Weights of a small transformer language model.
Architecture: LayerNorm before each block, learned positions, biases, untied embeddings.
Training: a variant of Muon for these matrices, 3891 steps.
MLP neurons of a small language model. Each row is named by its layer, matrix (up: input weights) and neuron, and shows model dimensions 0-127. Each number is 500 + 40 x the weight over its row's rms, rounded and kept within 0 to 999. Numbers have three digits each.
Before each neuron's rows, "fires on" lists the tokens most often at its 100 highest values on Wikipedia text that the model never trained on.

fires on: "| "
L4.up1636:518532551556496476467527396480480590502454487591466506515495506421484541498503528473551547482520488537477451472518542559464522565504447475518551508501541508582510540586526530491468464439519531478461501453460442518499460460514493554537446483545478587476507512534569499519503545508564465548443524465526561516569474486515562535483511550525562488501538533548522568496524451480432527488482

fires on: "of ", "or ", "as ", "non"
L4.up3408:530550507461540535477531483415515503548473563512483437520406467534529583559475544472489501475500487467557526526444463498495514498517494517494540493530495554468519494469446510442517477544550505478505544509541512497452487488527529509474486546571462531601570545525525478536404522432498541536616473505443494451508514540453471504589510600512449531519487511485461543502469501462460501471521

fires on: ", ", "she ", "| ", "and "
L4.up726:525481458481547610468510536527512474496484571494464521459508519493492511489504490543572485467511456590509458500454546520425444518453483523442524515545490463555496501536483535468524509496565511458544485503466522472458487548486478520515507581429527538535483522528482483429512452478589482504580503505501447538534471477508525550448539443534477463522495455469551516465522553463460474557489

fires on: "| "
L4.up1113:418550539444468510508549432541438568528440492524479498527511623382485470465491557476558586476483520469496453480499521531435527491547507476516588512529525506431505507522513419549499524477507502506453494489476484530439483516544535471476418481471473557545476524519499570511490517487491471456448518487492458545537490466538461476455550474458517522512506518488562505480507492473550495505521

fires on: "with ", "to ", "and ", "as ", "or "
L4.up3520:497466605578503486554490506412510472492570529503449466563544487502509598506521548503503577477494477491423536555528504432446500544522541532458465544496451502534504458526482559482565514487513508514539476467556514472518516528459483509458534510431480525516513517466498465573522481447483507555509545519468524446523366537496442535452519544451445477544490500483444530494508491562481494550470

fires on: ".", "-", "(", "–", "'", "| "
L4.up1355:495503551477528447440473561548453512425543512481460468537492510505516455501589446529483536462559457489503484491471531574416534508521503546535593526529462428509491511468487531422487527495501511492505544539556541513473536456519471581453584505457460385432467437558470569547543555513509406520511534528510521401486489496432510588536506515532528477542527571484526511524453455507511529493460

fires on: "to ", "of ", "-", ") ", "–", "and "
L4.up1525:476512450495511534486531509484526528507547575452457517483497477549544550521506437511509450460510529545500582493489438535458443535488550466427503489482528444479476474446469527494556501500475491512480499593544507485498451544520475624560507522421489530469612482570497475507551449573458505457546511497534500510436528490487565441493553548602515491496498444422535482474467468561442505509515

fires on: "at ", "a ", "is ", ": ", "on ", "as "
L4.up1988:442557495473464500575465450449479462476470518517467477432497526531544506558559436561470523526567458474488445493593571474500482506532538478422528538547500419487553449517543540477498490544425598412444474476513485482521442511505557519511475470579543464446499464537532465452481441532451487546579475505468552594495547545502470464540518545478585580573432545479521551464510532460556482472492

fires on: "| ", ", ", "from ", "; ", "with "
L4.up577:486510581491508540564523556467552495487454510549527448538565429563534515500518489455450578516477498469497514574478550457488509512432489534406501424475457517446467531502488481539495478501442563467498573508476439432493529579444491471463562491405577481571550528489498464525585547440446467533539491512468497569584485554543504506536491518450441507493496521495454558508507488503508529499461

fires on: ", ", "who ", "both ", "ens "
L4.up2285:459506509588482524504503476465505552531509450456468429507509459440518587516538532490474493448558529455482590532499538490508417396494457432493483455491505509486490457481575447525541490528564405519454500522512534485511467565513426460472516553463476564509377496506556470530475412493500535517416477435546446554502510481517482513507554435526464589539571499505615461485443489515527479606478

fires on: ", "
L4.up1644:550509422505481494459472487609461503561504466504474479508493483470487487598531618540470499465487470469529588469485495513527477537521554527480475519426507490494566484494505468523457499487485468468548488455566460481472397521507629462500511530508539463489439495541539538480529513512497460450453478553446533482522568536563513444505528482511541480529422478509501516514507518500480509513495

fires on: "'", "been ", "a ", "is ", "was "
L4.up1612:544528515514552455442565490496465511497423460531495490505522501538460493566451534537513543534491502503493464469505495541540520490507491449503543516542528479627456487476528465497511504557422513455522528473489564530489414529447517434525546580563576516552497493462447506574501501427531526465511496524464505460486566581475499428430460468529456531483565536487513516490489503499491392568490

fires on: "from ", "to ", "by ", "with ", "e", "ze"
L4.up85:474497508444504579522499500512576515517444507414524524439472427508497470499489466371523554518504446471461499524536537538541434475546494530541531508465523412522532532509464453526458544543431514528455452534497460496513534518467553486499450418505477437580456541471425484439508493483480500485503535477484446437539519502476466476496500543451526496567517511553480527534530518547491505431495

fires on: ", ", "this ", "these ", "These ", "Both ", "both "
L4.up2945:527482559563500498474485525474488533604544469481431400497478589481388440461572525465489485478506571428464508510560478522521526513479491526453515445484501554492513463465413470507477491543474489482484480438521486433500518534505526450537393491495428515431482483576576554505470414474486471468401516594463559421485536548433453501488452380447462553546515521455555458586543542493519518446536

fires on: "\n\n", "- ", "\n", "*"
L4.up1760:477556495468517446472548481507466477515507490516400484526443565463445472527556490493568439533578507485491524511515515514494485435524469582492492513483528497438522575429500451425500484468541527503448516457518463496449494575501419538517478452425517438433495537535465519501520520495503429487478486440524479522583455516513491437530474539514482520576470563513451509552511447515429542524503

fires on: "-", "and ", "to ", "or ", "| ", "v"
L4.up1446:485500513488507487465534436538483527483528553488531506481486481561530464480500483501484501498597498566510554550536496527515484440548502462523489560457597542481550455452424544510496502436458524481470524483574452492457470501490456530476488540450498536467449504495492464468505449514507488462429530501574527496437456442563489513512430514564609554465497491505520506445468497491522520529518

fires on: "of ", "the ", "-"
L4.up1487:521509493527440534540378422457533514492497545527453512502474480576553501485448508514499520440519488533502549527473516460532539496497535520459442399492531448456463446485459522430506574576567568577509540458557546460429479545473485528523541567504504559475560463566478581493527490538505520421547471430527511472587570458478477500541514562552465488486508479464456542492566481481498539551502

fires on: ", ", "and ", "ed"
L4.up2438:597475476526404494492512473560397389549526540520548523460427515479540544520471491474523471459400496463521525469442520469515544423497492537505551429488445504478502542503464519519452547504480492528520472479517420478449449493511398543525466466496540487463484493429434493509466470555483465564517468434497448471563469514499450485516497499520508433496451476523523538422498507517486529520466

fires on: ".", "also ", "they "
L4.up221:481530511523533453474476570504478495489555513478473492501562432452446518529594477517453513522524484503529475471478563544482576432464404482453450524506498480475543532404469575483517500514535504502499502490532556480480502538520475527516455568414499520507470512517574556465459492521502480533567488490482496468452545504504499510430518441511477479504453460501503425503479450460543477466503

fires on: ", ", ") ", "(", "th", "), ", "ed"
L4.up1403:543465522508486452500471539496479473459544606581518533484489538496521468493529534486532513537494439481514528532454514495569524550482470544535485449444488526526497425513490463472548431505493483410499479532518468450500483538474474447449527473523564506532399432421491446499492460459513629499465460545497422445538375509455420536474558469438495503536504479528562521498503566534474519504461

fires on: "of ", "for ", "F", "Car"
L4.up362:572530476478509599465456459440539568513523460493516553502511502584578532512558413577562435447492445539465486425456450479551481503499544505469483504597511474498496490443458472486466512478553522466467462523471409499451532553431569536555470500489490561484477497513463568517596520460431411540468523536562414482465570463499498500552466515510471388514545428471539482524510502523552479524555

fires on: "–", ":", ".", ". ", "that ", "-"
L4.up2229:548503503441535489492525506453487419410552499442572525451526550540548513442550524500484518522435471441499546548638516438511507522560538437536486538514471419503524565486515554462482456498420517439441529488534467522534506565450511508524459430416446455430470458558538510538465506509491427472520547476534488532473454455546483482514483585491468519490521474567589440488481503419497415511501

fires on: "with ", ", ", "in ", "at ", "on ", "to "
L4.up1523:460541435501443438528510476484539468456439503501488466517540480525550454528512549568476472525542566515522577523566489519576518492528528436524487480463481408491522517510476463522520507554492539429450511443459517447480432517466527478535487507418518482533480502495507418440587488479441492523498508479481473504501485523566446443506472486527468422454523525438491486503491605463490522393494

fires on: ", ", "/ ", ": ", "of "
L4.up618:395450525507571519510420530565381519515529438494427422485499463533491403498545415476491466484514474445524422490473532514510466503552544545502451505491457501504448545507552499499567486546492510516456473582517465487467447544478517481501499507511483538527478450428525471495574564501539504469481498481421433438616462540535518461517459455479514423521467473531438529452538516454483480382534

fires on: "| ", ". ", ", ", ".", "8", "U"
L4.up3182:492400513502437437496463491402517562482499539493453480531530401481524501525566478443497508518499497536500523519460531453540525486501516495520457521472495509408556557446577500491535445454485483490442524508504500481472500577521544497447504524509516516533485461484485464486509521490474572414516535520525497477440540464551507509531507495474542464452469404571481472487483514456547420415546

fires on: "by ", "– ", "at ", "to ", "with ", "of "
L4.up2623:544508455533462479476504545494568505458488492504499528468488443512546490468538544529529495492460444535510474526503435533509497470467453455555485554542484389449519516457535422517501535555451470479480498543534521509433567550602560501487473489549523529535523449508550477409542546559472435427468516509489438451487512473512495434474565533421510510572470452487445501585519480472471432543516

fires on: "| ", "1 ", "th ", "E "
L4.up1947:474476474514461523520540510486496486486511525497472478540459481443536471551589526500489469532448477498511432561482525526484559583510535478399568464491470477566497514423461557528493552441542495521469548567565453539466463427476512537531407451478502498500557545556475569476486492494493573521421535526453482546508497439550520520490463440573464494528532513537586578481537539537427547498503

fires on: "of ", "to ", "with ", "that ", "be ", "|"
L4.up1764:514496493545425544568490506532500476455539457477470468472506468495467474508487484543522519547564462512533529536549485480500443504495567483440440556536500466481489467509511531518549504471482555521452555521451509489506506587511536441450497458521515452484440484453486503515550452494475543492483468373578487507451560503598465464422441502496489495472519517541445497545458493515553479536538

fires on: ", ", "—", "are "
L4.up3153:512505463487480499537491539552430442513562521546411582470565533554474466485474425454485476472493475465433533526454508503521531493493505482477529511441522537455517500490506530527517454570397526491454564533444550497531497562499439500536470527517595452492468446485468474456417443481511520515570521496491438456532532556491487435512499457479535497441465500487524546478470503465497507484542

fires on: "as ", "(", "to ", "called ", "and "
L4.up1626:516493554468485550480558507484426460463487566493523530498480495462434500526486510464483510516509517454451508507489518518504541531542567498436437555541519496501526494606527510548493461523511501470498474517467485492504449503466434543479583486511538574434501525493481494482546388508458572596522517494526528428466413481549479427476518563561516451491556486476487490504550537404458468503501

fires on: ", ", ") ", "| ", "assists ", "th "
L4.up3030:470567522492464583393454515421487447476471516588535499518468510564521478495514481514464512583496423485428509501446567505466545504469525500481494513577532471506468467517545548545559515447505524470482477490517524530463441517471527545498506502502550491546470555509569531468544538424483567499541469495534549464482450449503542549495473510557471468493521478508492487442490525554540502497498

fires on: "| ", "% "
L4.up838:439553478468473445528503449544470429538512576502464487525512508432463421426455512533479503455542419424486441493504482556481510550553484548489544559587522497512498509526523530534426537486472526470403499459487535503501543524499551489520519423500505520504516442510489510539492455516493424465487468513519508482533481492506495484535530424489510489541483443526535562462467476535523509474569

fires on: "| ", "by ", ", ", "fight ", "games", "= "
L4.up1174:528464520521538467456492509417460434564462493577552497451522527519522425474497582456461516437445473468476545399510534489582581522462477435573493604465468450473537539472492524497532505551437548565512509553482509555520420508514463507549367446519525480493480500533486466546483450524520605549475475458526518501473568517491450456535545523522494494580501484493540494516427476449520452601480

fires on: "–", "-", ": ", ") ", "): ", "'"
L4.up796:506566498449543567458566551526466518485522525451508487542492519568520502552495533476473517498471494509502487493486493514470499506554554519510532497472412510539472432477559523482499463479403502534447540526488533508531461449486447511529456444519523421494512554478437491482506518555511583484546524509530517470439444495527536464580522538444488503464445538525493496462509498458471521479498

fires on: "was ", "is ", "also ", "\"", "for ", "to "
L4.up1512:548502494410495445495490498549463513467423492545463461548489563505426426541553571579543495496500489464515478526448533500466529460471510520454506480419544441544443529484524527516437562537520522528539477545477473526486460493476529494481485488534504444477514444511485482523463545537483452398448454435518569502511473479487491439498504497489483515442534446505482475492519599486464494543534

fires on: "| ", ", ", "Pts "
L4.up2004:475448482516442559465492456579476549497438500599466427511512516490517551587432498430470498554527499551514526449500498434487537550539555458476489541517476492513520599520479537565527519421553466487473467471529429561518434557568522472494523535453552480509455430520498492538523526505522443562498396480510564481518474541501546471503511466478491514448451517526514539485562522511465492446529

fires on: "–", "F", "(", "made ", ", "
L4.up2968:530548450481550516497477485491510394475545536522486480498533450486483430425586466462498460450509502436474506546468545518523490470506497497503496539440526519463533406445576492555544549523485521491497456506430466514550567500520490513521487509473520503574507470487522457511542503484478534555501482464498484401489480455459465488455528450460558469500499516464494520506517466498449436479518

fires on: "-", "most ", "ly", "and ", "to "
L4.up1974:474494575502527441501447531505559458514510529487518545460519486548461539498509502567485460530543520591470512508465500560462481524450479474562526512505577476488447511488470434522469557471430455533545466536587439502476502513490509582470524504510428480471454496509495482465396474471524439614433499500510502435449563445479526499524507496553543555451511594452445503449530534440498462513489